Weights of a small GPT-style language model, trained from scratch on English Wikipedia: attention and MLP in parallel.
MLP neurons of a small language model. Each row is named by its layer, matrix (up: input weights) and neuron, and shows model dimensions 0-159. Each number is 128 + 24 x the weight over its row's rms, rounded and kept within 0 to 255. Numbers have three digits each.
Before each neuron's rows, "fires on" lists the tokens most often at its 100 highest values on Wikipedia text that the model never trained on.

fires on: " =", "A", " out"
L6.up448:099155146135142116146121117074142109144116187134149103106141142132133133153093139131118138117177093130122119110107152148099145099135134137140114135089136111125121146127112134150120124120127142096157118151146175103132162183090149128124129141123100180194149103151098148143142141125117099120135100169117109115211140121146132102133113121150120146136125161162117119116149125085069097167113129159139113149121159111093141091134157126157146102089091150103161155086104114127135113158143127

fires on: " m", " comm", " br"
L3.up464:149116101099099164148107144112127125125132157098140104110123172172165134135134115122147187110189154131139127143148136107130128096126135194145085101119100110090125171116135166127161121123101137070144147095135171113144123122133058113131137121134113138184149120149089104166128111128125099130160115126120105123162109128121135131097128066128105110116138140132138104158124118099135163100072172132116140123123118115137133109127115138129158158107143104104118143125115140090152115120180138

fires on: " Tr", " cr", "r", "rib"
L5.up349:124140144169132145105121133138141099123105098129131114136089134088125154113130159176131150201131115136122148143120148105145130118094105130107083149147074112128174119139165147124114108149104145120093144161115179092119200193145154135134141124128090131146111108130118136169093146140109090109132133114101112129136121127123111137105134101111151107124129126164128130138104083128132134094118126129156112104128176089176133167113121090150138136136110087125090110139125175113144158108152094

fires on: "or", "2", "a", "on", "o", "ous"
L6.up294:144125100139095127100116125106117135154138128127108120099128100102126120101143151126131130096152138123131140140152119117131161072136142149098169122104145147137132122164098142118168113090099118104147125119175117136121154104156101127116170145115106142090172143075150137059152101145106118145143098108152122184138138108096136130134142110167144088155138159153125098161159132100147114079129138134170199094118156132162132131143117151132104132138117136085124131131137090110108168184126102

fires on: " In", " well", "m", " part", "In", " W"
L6.up532:104186137124104104138163121122123115180144095076171101179176151148121121154075120121145144097106149100145136105110118175118121140134103143126101089145110115075124160161128130144122106143119160103094186147145109143156132137134121111137152113107120158115117197134149144114135136104114094124129143099118104115109141079119119118108148110110150126110103109092116135150173145134113131143145128140147180083138120132120145181162077145127155118141115112131134102112121151137161121145134127

fires on: " trans", " under", " Off", " h", " High", " att"
L3.up323:133125088121096172163139124120128066140128127130126103121139113092081119124112157114129155156103185139104088135091147106113126115118144121111173135172127119124148141118134184112114134141135143081164080132115178167121165135129078099118109094153153102136096132100104116140134114104171144097158143123119077126076168108121146154118151136167155104143122130144128104109158148098108108136143124142135126145117146110110134136115111132179115100134139155146136120151132155172108137084111104

fires on: " he", "8", "0", "9", " she"
L6.up567:137139101108080144126131173111131137126141153159111105102133136113149138114075151148133137135152127131135122111112112136145134127131116131128148117108153083095117129161180157093086128070064144142100112144144166130122117144140105128148127083133122132119092130121161114150130164161140164119100125134153134144069132120133129103098081088109165098082140156128137104148107126166093158165126154141110092103118118136122126197149127142158104148120147172166153161110135155114143137129151153

fires on: " t", " int", " al", " ph", " my", " Af"
L3.up427:140134141126137129174150128124136130132126153098125123126140160134155136146108121117148155113110099102113163141131154142119116068122127190099092157127102154117127122109105144141174147145115132057139137154165150136131119175066117121109147090125113164140185111108134177082191153165136120139098140145114126123113096113128118116129141118107112101137142127127108148098098112122128098123159140152148149118133120124129065183096106124116109144124158115105117081152102110097167107110132123

fires on: "–", "imate", "/", " stat", " dep", " review"
L3.up108:084130104082145177133132106151099115137144123166149124114134102123161125111135111119106101134098120094123141116106152114148141125157103140125158148086157135127116168136129127136123103090178158137132146130109165156116099103104140145147189075162099167153153095114081161165099121147137114127085114077101130138121155117136109155152165089116167123090142154130133174155102107119157128134088119160137169114129148125110117103125132099141100099137104119119170131144133116140143145168127150

fires on: ")"
L3.up333:152089070150125153141112159123148123137138136126121142154182142141161122161118121141145127156133166122149102215114150110127126103108183175139114125150160133146084138135107119143140098103110125119146105117108112195189088135089103136150125112087109099097130129142122122118126152140101112122130115106123138107126115124107164152100122116127081138108100144126105137136150156130107158149129135097120155133169093111157143082161142143126118115077140103097131131125109128110115158156103094

fires on: " law", " per", " th", " pre", " In", " for"
L3.up484:127130137128134089155156095105111122127140171161152102122125116126161130145100140118102130159114100127153148120090067169125167122105115142194100141195123109100108124128131145117166146153132107097123155148138115125139167142141141103136123117105099141188094063139122141124164143140158097127084154102110123079168109129109137151092114170152099100116153134128168132112118129115115143103128141143125095141111150108164147161125078132096141129125155114148123097137133122114130145108090138

fires on: " of", "u", "n", " e", " qu", "i"
L5.up534:081100155152120129119173118103106116129098171151175119153158130106155089155119128111182146126148125168123149130129155115136148074098160127123115136148126103112132115067119122144103103120124170123066081149087099114177134123136138103145141116126136151126105156124110117132095148135148107153119148155145151145082120135154161134137139095105126134135136116121083155110159133120164104134127129169130123141139107148096106142115133142130161134180156131143128113151133089092106104104060123

fires on: ")", " h", " –", " played"
L3.up487:111090147091119128119119203130151123136116163141157127119140119096111165146084167106158151116167158137146098123104135125142152111157161154114116145088120098114086104086125115107160120133133148146118105163130139161135145122105159124135160112136117092114096119137122167145096153119152128131152183131148164088139134152107134099093134166079116119141103112129152099134102121141090117110139182076131151144130079146143127089133098093115131149112141145129077133134161107114122148120119143

fires on: " Liberal", " manag", " president", " location", " coach", " film"
L3.up431:162114075112151144139090117134066129131105117133169093125094163107139105130162123136127125121121107120130073115111122121149159110161116160082124106131155128114131156113137096141149103172129149134077121168109135122132146122116130144148112189161110106149158106097120156128118197125140089114128125162122128138129126104141117180086137131151148166112128141192168116147156123115116112116149131110142128142126130109176133130121106159073094122135115104147138101108116125165122139129091094

fires on: " ", ".", "-", "A"
L5.up623:130116112105137183115127116156130164113139134127092134095090130132129174174142124135084128147136134112140076140152106128137144139134140153133149125156181108104101147139142110117175105137127130132151130099123132113089176105153150088079136147098105144138086121138116144100132135133165092103102135107092117042134157115100156123153117154114127125137134131116122147177145131115116112122138152156090137119114148118127124124150140113163060141113107130134143108096136086129163180152159098

fires on: " M", "p", " Sm", " P", "m", " W"
L5.up391:126124118131065144129146116147148081112157066140131120141146135129091101090118133143120166169146106154118094139151175127137126098144116158125112134125068116124114193097139133132160129148112127115112154136082125124191129136159131149142126135087133097115111104107098139156130149099130092167126140082128129150166101075142132170104164141109160102132119143111143142146156079114157133120095131143137140116114093151139158121138123119125127117102100103136070129118113117132142135169159110

fires on: " M", " exp", " ob", " fac"
L3.up72:178135150137084132139138122126160095155103117102139048134146095116103116091170159095096129154158142134127125133174101130103110130123108142172098172116103112147123145136152158106134136140089110087099104124109113107136154125142121117105086147133137122159169130128152121131126149119158141118131087138104136139165113096131119125121101108151133091132091171075146122178161104166114131111157122124140150081124117146151118124120137103138202136156144104127132089122148124142135162126142117

fires on: "s", "r", "am", "ag", "st", "c"
L6.up464:123145122121112145113111182117130091147115142122097151110110181093118134102131110096116135149115088136170192113130105161166127173152133083135170134105097107151130100193135129126099101115103135129110159109141117117106138127094163123140138125093143121097125192123141088069158149114143147116103124124108142135096152105125163152147130154098126163116147112129125134111084163131128126163148114129105154118147132134156114134165123177121147117122089122135136164139160152172110113142123156

fires on: "-", " high", " y", " in", " Sal", " U"
L5.up282:121117126132119119128092127101173128116149115112120165134134113068117128131097112110103096143100118139137131159176126148125090109123155136176133126184151157080151115108146147116162127125186110120099136136123141072108097144141117145166146109126132103120132143104163114075128166158117103139139116158149105111122140115146125124077110134159120112150137108131135157130133172134120108108110118145148151157141157145145113143136153126113120117092155129152087106145145079198067133163091113

fires on: " there", "°", "′", " it", "ensity", " rem"
L3.up438:129118150153126103158133133138163132197111159135140123136111106124144127115160100112166110108128116129146113108185117157127140118106139087116129142116097113096130088127092154103124131125113158138106127134151097118109124119136128127137131102121134104161097127116113159137080151104131154097157091146161144095143099107148166119150159133112168094130141106091132077155109151110119166140119124116126130174121142132138155166124171121123133102078176089143126161138113190090085120113099077

fires on: " an", " p", "est", "p", " and", " a"
L5.up351:143132106129104124115075101139115126106120147114152113121134123131139133101146165109125130150122148170141111119127074110106099119107134156109172133145163133114135112111104093112138133077149122142070146176070145156139154136134151142128181092179141118076120145134131088144089136143168140171100115115135148106137126151163137094133130122127159126131082154130100112105090154102137096115105160126133130159074152143149132168149084114138152148112124150158126130140117131164157134137178131

fires on: "\n", "==", " known", " name"
L3.up418:103099136127149142119129131158130188115180161117134175129117163100101100171155117160118114136137168096113124125129094117130115136130093110112162090103129136129120148146130144119163102083102152131125170099107152109111114081129112157103158123109127134107117095142135129109131121130149159097114148101128158120117090113100131105152142123157082113148093142133116145161104107164130063141119156153102170114126165133129120136179117086115090128162157116164134159101164101119104121152089139

fires on: " A", "ian", " No"
L3.up447:141097137141137112132106118115137133126170187170138137138123136140140084116116162117146125122105164126102118115082077162140180110163157130117135097092147114117126133169151152130111106111104129100100119134103160114143170147108145135121125147113102132120139163115151139132144152124138141153138169157095153112142130140094144125142141145110126107117111128098125105120128113166113079140153054064155105168085131096116127123123115141181104106089124104132122094096113135147148105064123124

fires on: "o", "e", "te", "r", "le"
L5.up118:118098114082155118070120111151072142151119127105143137140113143125075155122118123124147116138130138135115135079131122118114122176098081144158174095102120158117145087136101122121090050147191123129145159111133135143130135154115127153147137156140133154100143150111180125075166122130124141130120125123109117145122153109114179126160135117130134149097130137094128125143132126137098082120109099135113147117106138147112114129141133162106075118139114175134137138138115184090105132125169144

fires on: "E", "B", "C", "M", "A", "W"
L6.up362:117107105124109132149147117108124172127098146125149140168092131171123117148102139129095143120147146139171103127117176119138143097106154127128150092120114127139123127142149141109143156128101139142112135171124144149136096126156088147137105123161092107126047153129089142096138116148112106104060162138120119149162058129083127135154122126124123150119092107163109129154123128142158120170143178181120100125116159128109131159129094103112136112074102076153134138121145146117113134134139113

fires on: "st", "s", "th", "ide", "it", "c"
L5.up8:136074137125157163125124119127150134139110129152144150150120158099065114139097155128104133150119093133133122141128153123136082115151136109163133168151137107163158117130129140108144134138117132088134126113111106134132122129172107127135171167165165088095080087125130103148125141149162148126112095189099135153143112119146115122151128103120177094139124146131141091134106159112145119106154112112050094097134110121151129136122170129134114106111117101103119101145122150097122058148156098

fires on: " by", " (", "===", " for", "and", " per"
L6.up308:117094107081148114145105116119111156129137160148159102129128141126130121136098154163089128095175128132126108105127108111127155127118114140134126109215134108115107106149120105128103055119134113113087126150135155131111112137140112082113143136115121110140089119152164109094169118132148132160142108140156147143173126141148138127183143131137148108139223180116094129136158138130118112114129102124121112140157156116131158119135142096127093128093163126172112107134091109100144140096127132

fires on: " dec", " C", " c"
L3.up605:154141165103128108122148120181132156182121101142126157103145134125153129153154131117148089142085109097111135133111075143108117124123088140116123159069119145161095134169150114153127113138128181131097103184137132092127097126116140116118147155119113101138118115114107128135138147098083146110131133151118147095120131118152134095115125164098132145122096070128092118136108146155106089081120126115157127139107143163155110135126182146133105115120124111132126116205114146159080130149141142

fires on: "re", "ack", " J", "ook", " Gold"
L3.up294:113133188154127139147106151094126084137142107148162124119130115125143091161155152143119095107137139145131138132101123150120092130156154110138138134097132155097118144104104102080128163136150127133149131115056100104095155157136112100116148177146160151121139119123109120152126122109174134097128143157143174106137162133132123125159119128138125113111161148090113126165133120120122092113177137123127123119124078095144099145120054129129161123106135165196072161144123127112133144153107135

fires on: " c", " win", " end", " won", " fl", " Championships"
L3.up607:119082141166135126127098093125141120128121141101159127151090135109153118144133113118123095138106123157160153123143120106172120152147131094176126147116105165156138140110095110117084144143113117144111121139107136158146111090138082104099148113108110116161098170130144141127123173192104120036158092154132128120155103108140121128139175154122106123162112139093127079103155144131170120119107155087133121152121133094129127165141113100122110136153155111105169156117125141130140104148107153

fires on: " com", " ret", " foc", " conf", " cont", " ref"
L3.up148:155130080104148078118098110157155129111175116147116150126151130120097125153113152142120104172174170101149125129108107135139145090138158135125104144108115124099126156124117127126154127157161144109133125127131141108127127094098108177120098126110114192127135125156134138095153167119083128101155152108076127122130098081124161124159130098125108119148092116147104121093080118103156149094136143127106130107148107097108141151101127101133122111107188128154139179120113096167082143104132144

fires on: "\n", ","
L3.up122:119108110088119148150134138136150155129146156150151141090092121099092127123144158161114132111119146128124121144134110166116130077100105149116133136140117122101093160126136126098093128128101158152122136109151158143105139176093117120121131150146152093124110091179148157134118070134159126118159162103102159125112127111127078102092101145143077135083125097141156126173142141132126120112115152144132136159149119123105121190114098112110152143191142130107128114162139072104182142142125152

fires on: " r", " d", " R", " He", " man"
L3.up34:118131144118105085099143162121088143114119112163127141134145101136162179102149126129129128114128138121155116115126086148137119117105114120137135061103156104133158190121127117137102106103117121072148127122158164126146106151187108160149100167114117103115113135106107152129116089070115135120129084123113099100114139131162138128147179132147137110150122119171131122147113110122148163100111143118139119091132155077090122155140174105134096155123138183126141121114168153124123115153172141

fires on: "/", " —", "-", " (", "–"
L5.up244:092138124121118126139128146192129136149165162181122125123163141130106145077144104117123138130116155107127116151122195109155125138122085108103095130113123167180091105123091138134120127131158137110091135139115117144145112155082143067118117161144121109172131153111118124116119123128151136120150133081111130148130146088129135146096135112116154105105130133077155129095109130131059113120105101155116158127115169145121156069107118138132108099122171145096130159108123132164124153146113161

fires on: " of", " and", ",", ";", " a", " in"
L3.up229:134108112147128096141132131094138124140148163109131128132128097113076098085125139113150122124136173150141118119144104144151121092094072122154120094093141141080128155073109152090128149137098152114101138130147149132129165120143124172123132146126143174116098173179126151144150133124096133166127146133127119148145129137064140127080160107135079122134110153155130123071132131138098116120164117130111081127122170153115133086144137143141119186126151134146122121136151134125124146103122192

fires on: " h", " of", ",", " ", "l", " L"
L6.up630:161157120137115095097106119136118129125144158139124142115127176075131167088110086146097115148171150130149108123093125125153122135123106136139122106100141125138074107117116141130149153105074121119157169150115137150144173110148154157143162156163135138111120106150109177143170088130129156088106174100097098133116128099065167147098128121104149110144118132140093170148145114147118120120104139140136182078153105125142139126103098106106100150134105124126154097151138141157123145122122152

fires on: "–", " (", "\n", "—"
L3.up378:163126110125129122123103128160088147155107173122140126112142131137131136146082137135157142150151116107196145130175118111096123122113106163134112129075123116116120147073146103114127129169133112185121178145146115117095175145095157132118123076140118118138115118132185168152135089139108158131113095148123099160108148124108140118091108114088152089161133156176145153123134125115132101097147153140148141092093151118098132170119136103141130105156117140109099135157099095114110145128126106

fires on: "i", " UTC", " near", " e", " south", " mi"
L3.up527:105101084127122124159132165128111127100152192131151125151145106107165086103150126110154113108169119134131073137164096139113142122136118141124162099148148087139154149105139163143125138103077127155158122119106164088138133113148127103147134145127128124121128135142091135143076098104113118100170186144141155096112136108105171134083125112134146119151108119171153113130130133124137090122153124162109161114128136178132091095091126102150159133158143161114114146148083166122133101133126104

fires on: " ab", " Ab", "as", "or", "od", " acc"
L6.up243:122116126142153114115139133143135120118129157096098110082136127152163113092143132136188134116141127130123133153093073104168138094157094106160128126085118117151140164157093116120142123109132139150154092123111138129138091158096131116127137118108144161094094066129150112134135138105163137090113118150131122139127126125105071117158107149171175125135162144154095115149087144140123117170113194127132105110147139103090099099132134080135142144117152158149141112132169087124158110164141127

fires on: " of", "ess", "on", "al", "or", " may"
L6.up348:114146102108176137185117105170110084085184119160146116124132123152159115157125115127133128053131100110097113139153121111179131101124127145119146170105111174147073118164108120131126111125137091097122165113147130107149127126143110098138110144106149127118089104106153120140092115128125117166093152122152126121134134125180145159130112133124121150110106135079109118169096136140109133125137119071107153124121141105113125117103100159120160118152165155088090138122151089102140121141137111

fires on: ":", " on", " to", " and", " or"
L3.up187:135122090113105108123087142133113122146131097152119123131134119104126122113125142150113148103145100180104131138109118088108113080077164131100164131135163157117135138130142115159157129108123147130125154115147100142138117149144143138092114137110132117108146146100098120146113141096138136194156135135154065111103097145204129151107186146114169129090136097104073109102160164102109131146113089157116130102131146120115176159150074164123118159102159140147117119123117140131116114119145141

fires on: " g", " t", "az"
L3.up327:165133126146132166124147157114130120092177083155140121132138135141138132110094086078137143114144136115142177135081126109123186104130117135154094098145135142148092142076101147111131195099136136117152162124130163126114152128159097095149142136129138120159111113119108122084109159161119135108120168122114120118125133104158120066096106154111141093173142121083138161107133153140127145091132113129132123142110100128141108134107146106155128077119131136130122117146156085127154107163176107

fires on: "1", ".", "8", ":", "9"
L6.up124:123176125154135105124155111105136178145160107155132107085116166121126124116116163133119129139165123166117136152183104134084084143146120139120125121147163169107123069104139090140158146124109088157111174136174125109108134133131131136078141137162103133129126084115166100117099100103124128102133137112131129113142151093115131136146114164089153135092140117128120089098151127111149129160094141103102155118157182139151157138135111156108123173117138113132106120136178151112097147095163131

fires on: "===", "d", "und", "ud", ":", "k"
L6.up302:115124148111168158132153114124118134142121165165153123168107147160159151160139135131152112130167106144103106146131141141091120090119129088073101162163135127133085151143144155142115127142156112103126093141168113123166103112120074111113104130131102133122147135173135138113147137118114119147107110192144131137111145144160091140143142177133139102091129121101066151083145131128128122165114117103094104164125147124128176137142143145109140145150126143080106079135180126092109121148156126

fires on: ",", " age", " r", " living", " v"
L3.up126:086143109157162145145145113124113124153149190156133126150121124156160092091118093120139102133123144094139139163108136110127161101126098143187171123137139068151114093137132113133112129148152145100102141104151154102120080101117095109136137097137129107129161129079109110069139126138146135090139121107141168145089137107181099079147087129157116139123141104168142170133100159116108135132140127162072140109134134089124128132136114147110139122106124157108152103131119145159154134130149112

fires on: " =", " or", "ensity", " la"
L3.up437:092161140151106146111108118078085086086131160117128128149094133076147151152123114132116125127108121113174119139125146121128176134153099116125096157153148133104137118109098137165113101101164130129169105131136160148134112117135127156108127114130127093111167108107157068130127111123087092096120115147162121124158090105107142116150169104127089108109138131137168140176149117138110179170168124136111133155109150148141104109137121068161117133114149130142127151092093113135109139158169125

fires on: " Mar", " August", " UTC", " Jul", " May", " chang"
L3.up579:142164143116152132127101135144091088146150099162123121084173084139113196092118137132135123112126152126150126143138122131118142127150155102094147130154149085134123139091132142118149101159110142117145142172168177133127170113096071174119128110123111125132109132152113143101117129099127121127165135105130098131073118103133107088152145109082119146128133126144095118139134143147135129147169135143090137137100123121206147127131130129151133131142168098084121112087152191133110139145116139

fires on: " and", " to", "."
L6.up425:124143153124091083095127115115118142103125129157119132113130110114168102144093141163122131147104131178125129123098073146149126150152106130145114079176153117132134109152163148094129101103111092147101137133126146113112099114150178095099161150140155175118125093124169163062096083116109132153142124153101111133120147098149141107133136115169147141142141116107153156132148088106149148079113098145117129110121128119176164118125172161119175153119118144129142125128135138121140116143172161

fires on: " A", " f", "O", " F", " a", " d"
L3.up224:145112129083079120097123152146189159097112191097180112144084141091126118116142142120140140121123146133128116114121104115142075120102143147180147103104142099105130146109122140134140130097113096094140113153098138109147119136145157157141129160155130111087134122125146132119155100174132090119125157168112101085125101132145164121173145121139102139154078160111120134111096104124141134143123113151197107148136147133129124146183143098113142135092139101115156118121146111161148137096144128

fires on: " ", " al", ".", "ev"
L3.up231:147129101110138142168171115130166124129158176115093123118102142095119169120144160101111099149135161090132175128111124146123133086127097072113105100121151117143128170158151126096122143142106163123115109146117118131123114114131122094144134106142102134119129119154183148159111104130174119131125198115065179110127112136142125087103139146136149114162113134150096144135147155124116107151119112108119138125140151112127107099128110105141138135093105143170076065124168116116173145140133125

fires on: " Atl", "incip", "por", "cl", " announced", "ug"
L6.up322:122119123146090134145137121131150112105077141151096109104112150149082116118147135155115127133145130143161107190131154103124127119145106092153116131130096097111130145096120104147163128125139119108176110148119140125169109151137142137111128108100176132153134084164143143121112103134093079158094140127124192108154077136099129123189081082139111116081092139126139152128114137121135108112125153099141150119139083120152106116114114137104137131197107132130112149140161092116100149147098128

fires on: " at", "B", " mother", "H", " child"
L6.up511:111147152101133129119077179110147137139121128118148122121155152107151140089109154123177084119113126124107118160122135102153174126117149139109135112111141111121102101081143110101118207097128138121108146140096114157128119165147096109137202148108131152131115122138129119102088118137137142166086113145147113123154114115105141104149083132157087123075107141121130109189141114097124134089166114117190119121134118134166124135131142126140133147113097145085143124176131122124122113112161112

fires on: " W", "ew", " de", " w", "w", " New"
L3.up118:134151112147103146137161116120136086108112147166106126112131129106163112142138103125101118157157145110125153112133111138128130128078082105123107128104100133110100200138120134142188140122147131115137093114106125122143122139158108108164095095121155132119151146100160142135131110114128114120092126116107144161151102090140152147131108101149155155115102146102143080145152192129105121131111101099130078147109069150114151156145163137170168110142149156103178081175146109151138123120129138

fires on: "′", " used", " /", " formed", " described"
L3.up586:077159145178145095119151106142164164164178150139125142095135090143115112099117129153118135076101139108109070074097144185124107132136147156138181096119137133106116153106127106131146160101169170144132111122157108154136087122120123158103150105158151104127147135132111114099120135120162158090116170103105115139131110151126145129143152124119121099109101136095129101115108144115117090171107122119119133159108132115130140186152174139116154107147103124157099150120116120137121146132124106

fires on: "N", "anc", "s", "0", "c"
L6.up359:105116131079149148146110150148137114092117103140135147139153140148078132139163154108134121119161120142147139074131116149117072103132106137147169155087121121137121120171131125063133111149074121172144126180127098158118074110137121169136131150122169196116108132102116186147127117148117122131107141137156141147138142130138124125156157121133119133090108079156123130113126146142125119120162139125080159141089115107146135102150149179122139122119094147143138151121143135093102137113137167

fires on: "st", "St", " st", " g"
L3.up271:117104133157126119128143128155105142131077146130098151157071130093127129141157092109165134149153100164173111129110135160137136101102101132133127122178117088129087101109158151116150101107161150134135127119111130123157121123163128107173121125146128091127104146125138151049105156149122093155109160138150148116118160095132141128128135140126117105088071085142130162104166151100116135113177130166123109126127145136132070130115122131128132120102157123159092116131149119180167126142153150

fires on: " m", " Am", " gu", " h", " Ab"
L3.up196:164074070135137124150108134136141159118086142089123073154131130109137111109119092119140163115137147144089136148141168106182135112152116139145111154153108107116129156110139140143147109144128123119095134106100151187139143114117126104113145070094105080109138148122137105134130151151163129119142110155098148128103132117134121112150147109141127132158158129197137153141114113140075191077083127134134131125102126112173139151105091124072133116137127143125117160132113152134120141100125144

fires on: " d", " p", " c", " C", " mother"
L3.up383:093139137139117115144100121137147115145164094126172116157161165120168116135174117119155125160117133070184133164156161158115110119157134143130161119134120096126110148149172122130122113100153153138144152161112150075136130124104097136149084137118101138121119136120097117137071146120133135136126148140106093141121137146131138156137140110093148112142164146141127125125128183123138118129124134096149114112097115093098092138154130125134051109118145127176114066163087124091099103109151114

fires on: "|---|---|---|", " app", " com", " Mark", " cover", " wind"
L3.up39:144158131133174109133140143113160138121129129186146138142082158150099119099097113164148071111089150104170143134114142118096124126121148139129111121148106097119130130072140186139105099125175158111149148125094126083157120138124133157119099075133143186141131145120087114157136173097119139091128141133151134116091126094106156144136126139122095108136084089101164122124158146107126163093113116153126113164133102132177119127114164147149130107117177120129124141151127127126122131124106151

fires on: "ep", " and", "all", "ak", "ap"
L5.up616:115156136117132094126108099068105125111167125171138158142108117094128138139129125151129126150139148155127129138138147151098117185110110129140060144134072131121135170095172095103089121145087111142132135110116117157164141103104117157105123138130125128114147148137125156113142094124075117154147122142111145080126151129168122136124119153144126117088143127130123132080148099114141106114139114136135146159099140110132123086100124121092111188113147176199159148149097143165128140123126163

fires on: " have", " sp", " has", " had", " Off", " Sp"
L3.up445:180121160128131124142119130138155099129190132142153132144150109111111106180125067104109137137117099120155145102090142121149160101150125130135110104128118112146138130099115128137133115115109137114130145105130090148108125145095097127147119077138133101168083162139121138142125148174127162084151158106119089114101087098147109160088116108131141119124140131106149117133161143135163204119089157118135129127110138130121120172163107110181190126143122111115142091141108121097153113152143109

fires on: " as", " to", "-", " As", " For"
L6.up414:147123132167147161102118135110132112177102094150063119112132104122153076107135134135124144097149148134153076118103118115126152126117114121098142096142114083143140090196179153091136090108128149152108113206143142134134109170150129110115166101136181120150127121117169149154130139097122120145153107158118103155130127150164129135157085120141143142152138162117109119128146107111105092124103114106141091117104117139122142144126109119175131138131118127116111150116145096111075135140125108

fires on: "ian", "ist", " and", "one", "or", "American"
L6.up194:065185104130138098083155162075096120146138134103161129150135117108109141097122127120159108149104106145132079132133131176104104152116094116130130098114170101185147161135160167116083107097131133104097122096093158106114110130111134155121143177129166190079124124135158115145166137141114127141153120128124132122146149138104134147128123091124110096120156125125160139126128128111122107096153117140141118125119112115102122140097128150166146157130080109161151126150129097120103118173145138

fires on: " and", "op", "ov", "ly", "ir"
L5.up204:134126117159137122139132112143113120094153131115097115111130112144092083146134062151137140090163121139142150130108100111153068095145086115120118103138130099122125136162134118101151129150131123170142086132120136146139089063105116114149128107116140150107117161126126143099165085103139156120152124152165123126118163082148161141078154111128140169158178109153144146114128060136139118163142156136144164145112145100119127117111134147102098162100148113164108125142123116142101152133161167

fires on: "en", " met", " dec", " conc", " open"
L5.up322:116136125127101139104107139133114142117127149122107146170118143115101161112121145074113130137178142123188072109085124090107156143113125142146176153126092104136101113110102120161147119169135115110132125139124108116118122123131111158149139169128152098096124120112111084109129154122142166144106161094168183107135111107129159095160133146126164131156107138134114116151084165156158122106118083088088139147143135111133118111122156179145108137171140181122110140115168128112120113118149085

fires on: " was", " also", " =", " stud", " comm", " worked"
L3.up152:144112123107123125121136120183174145137109194105130119137120107143145138134162139165114124148136104122122110124091114152096175082139152121131123163094201129081115150150128139123098097148104111069158132125089130090133109120158108136108146093116129102102142125154110139137119167166100134138111111136149117117177100104120117126088138135159120147116095125104137089133148132125081097118177144137138128127144153112145145127130187130111135174119146118144129114087166119167146128157118158

fires on: " w", " born", " dec", " open", " Preceded", " cl"
L3.up45:168174175144114147164121109114123135135124104192093133132111111138131146155119157102118118127129120137141102118127129132109168191107137132093174119117093124055149143143080088107113110170133140144133158118095168124149110133090126122131113141102147137119146099116134108107139140096115129142109134127125156105089136148125129120122110104167124060151132128128143118145127076154121116123122129117076134161105142129112144152114172143124120097202133105117127157129120182148118162114120113

fires on: " sp", "N", " r", " v", " pl"
L3.up426:139145096132127147186186112123134125167131144159119092118106123156123148113165128093078136082136126128131095102121171136118096099133114106172110125164109097123141129109142110163085115134156160128182133082109123133116106116152110103090112116121167164135097117124090134130145150116122139118114157141148093150097103115158096178120142116138153180119100092128136184162139128125119131119081098158115155069135122123126126149133137125144162090134135126108132176129124137128127128121130096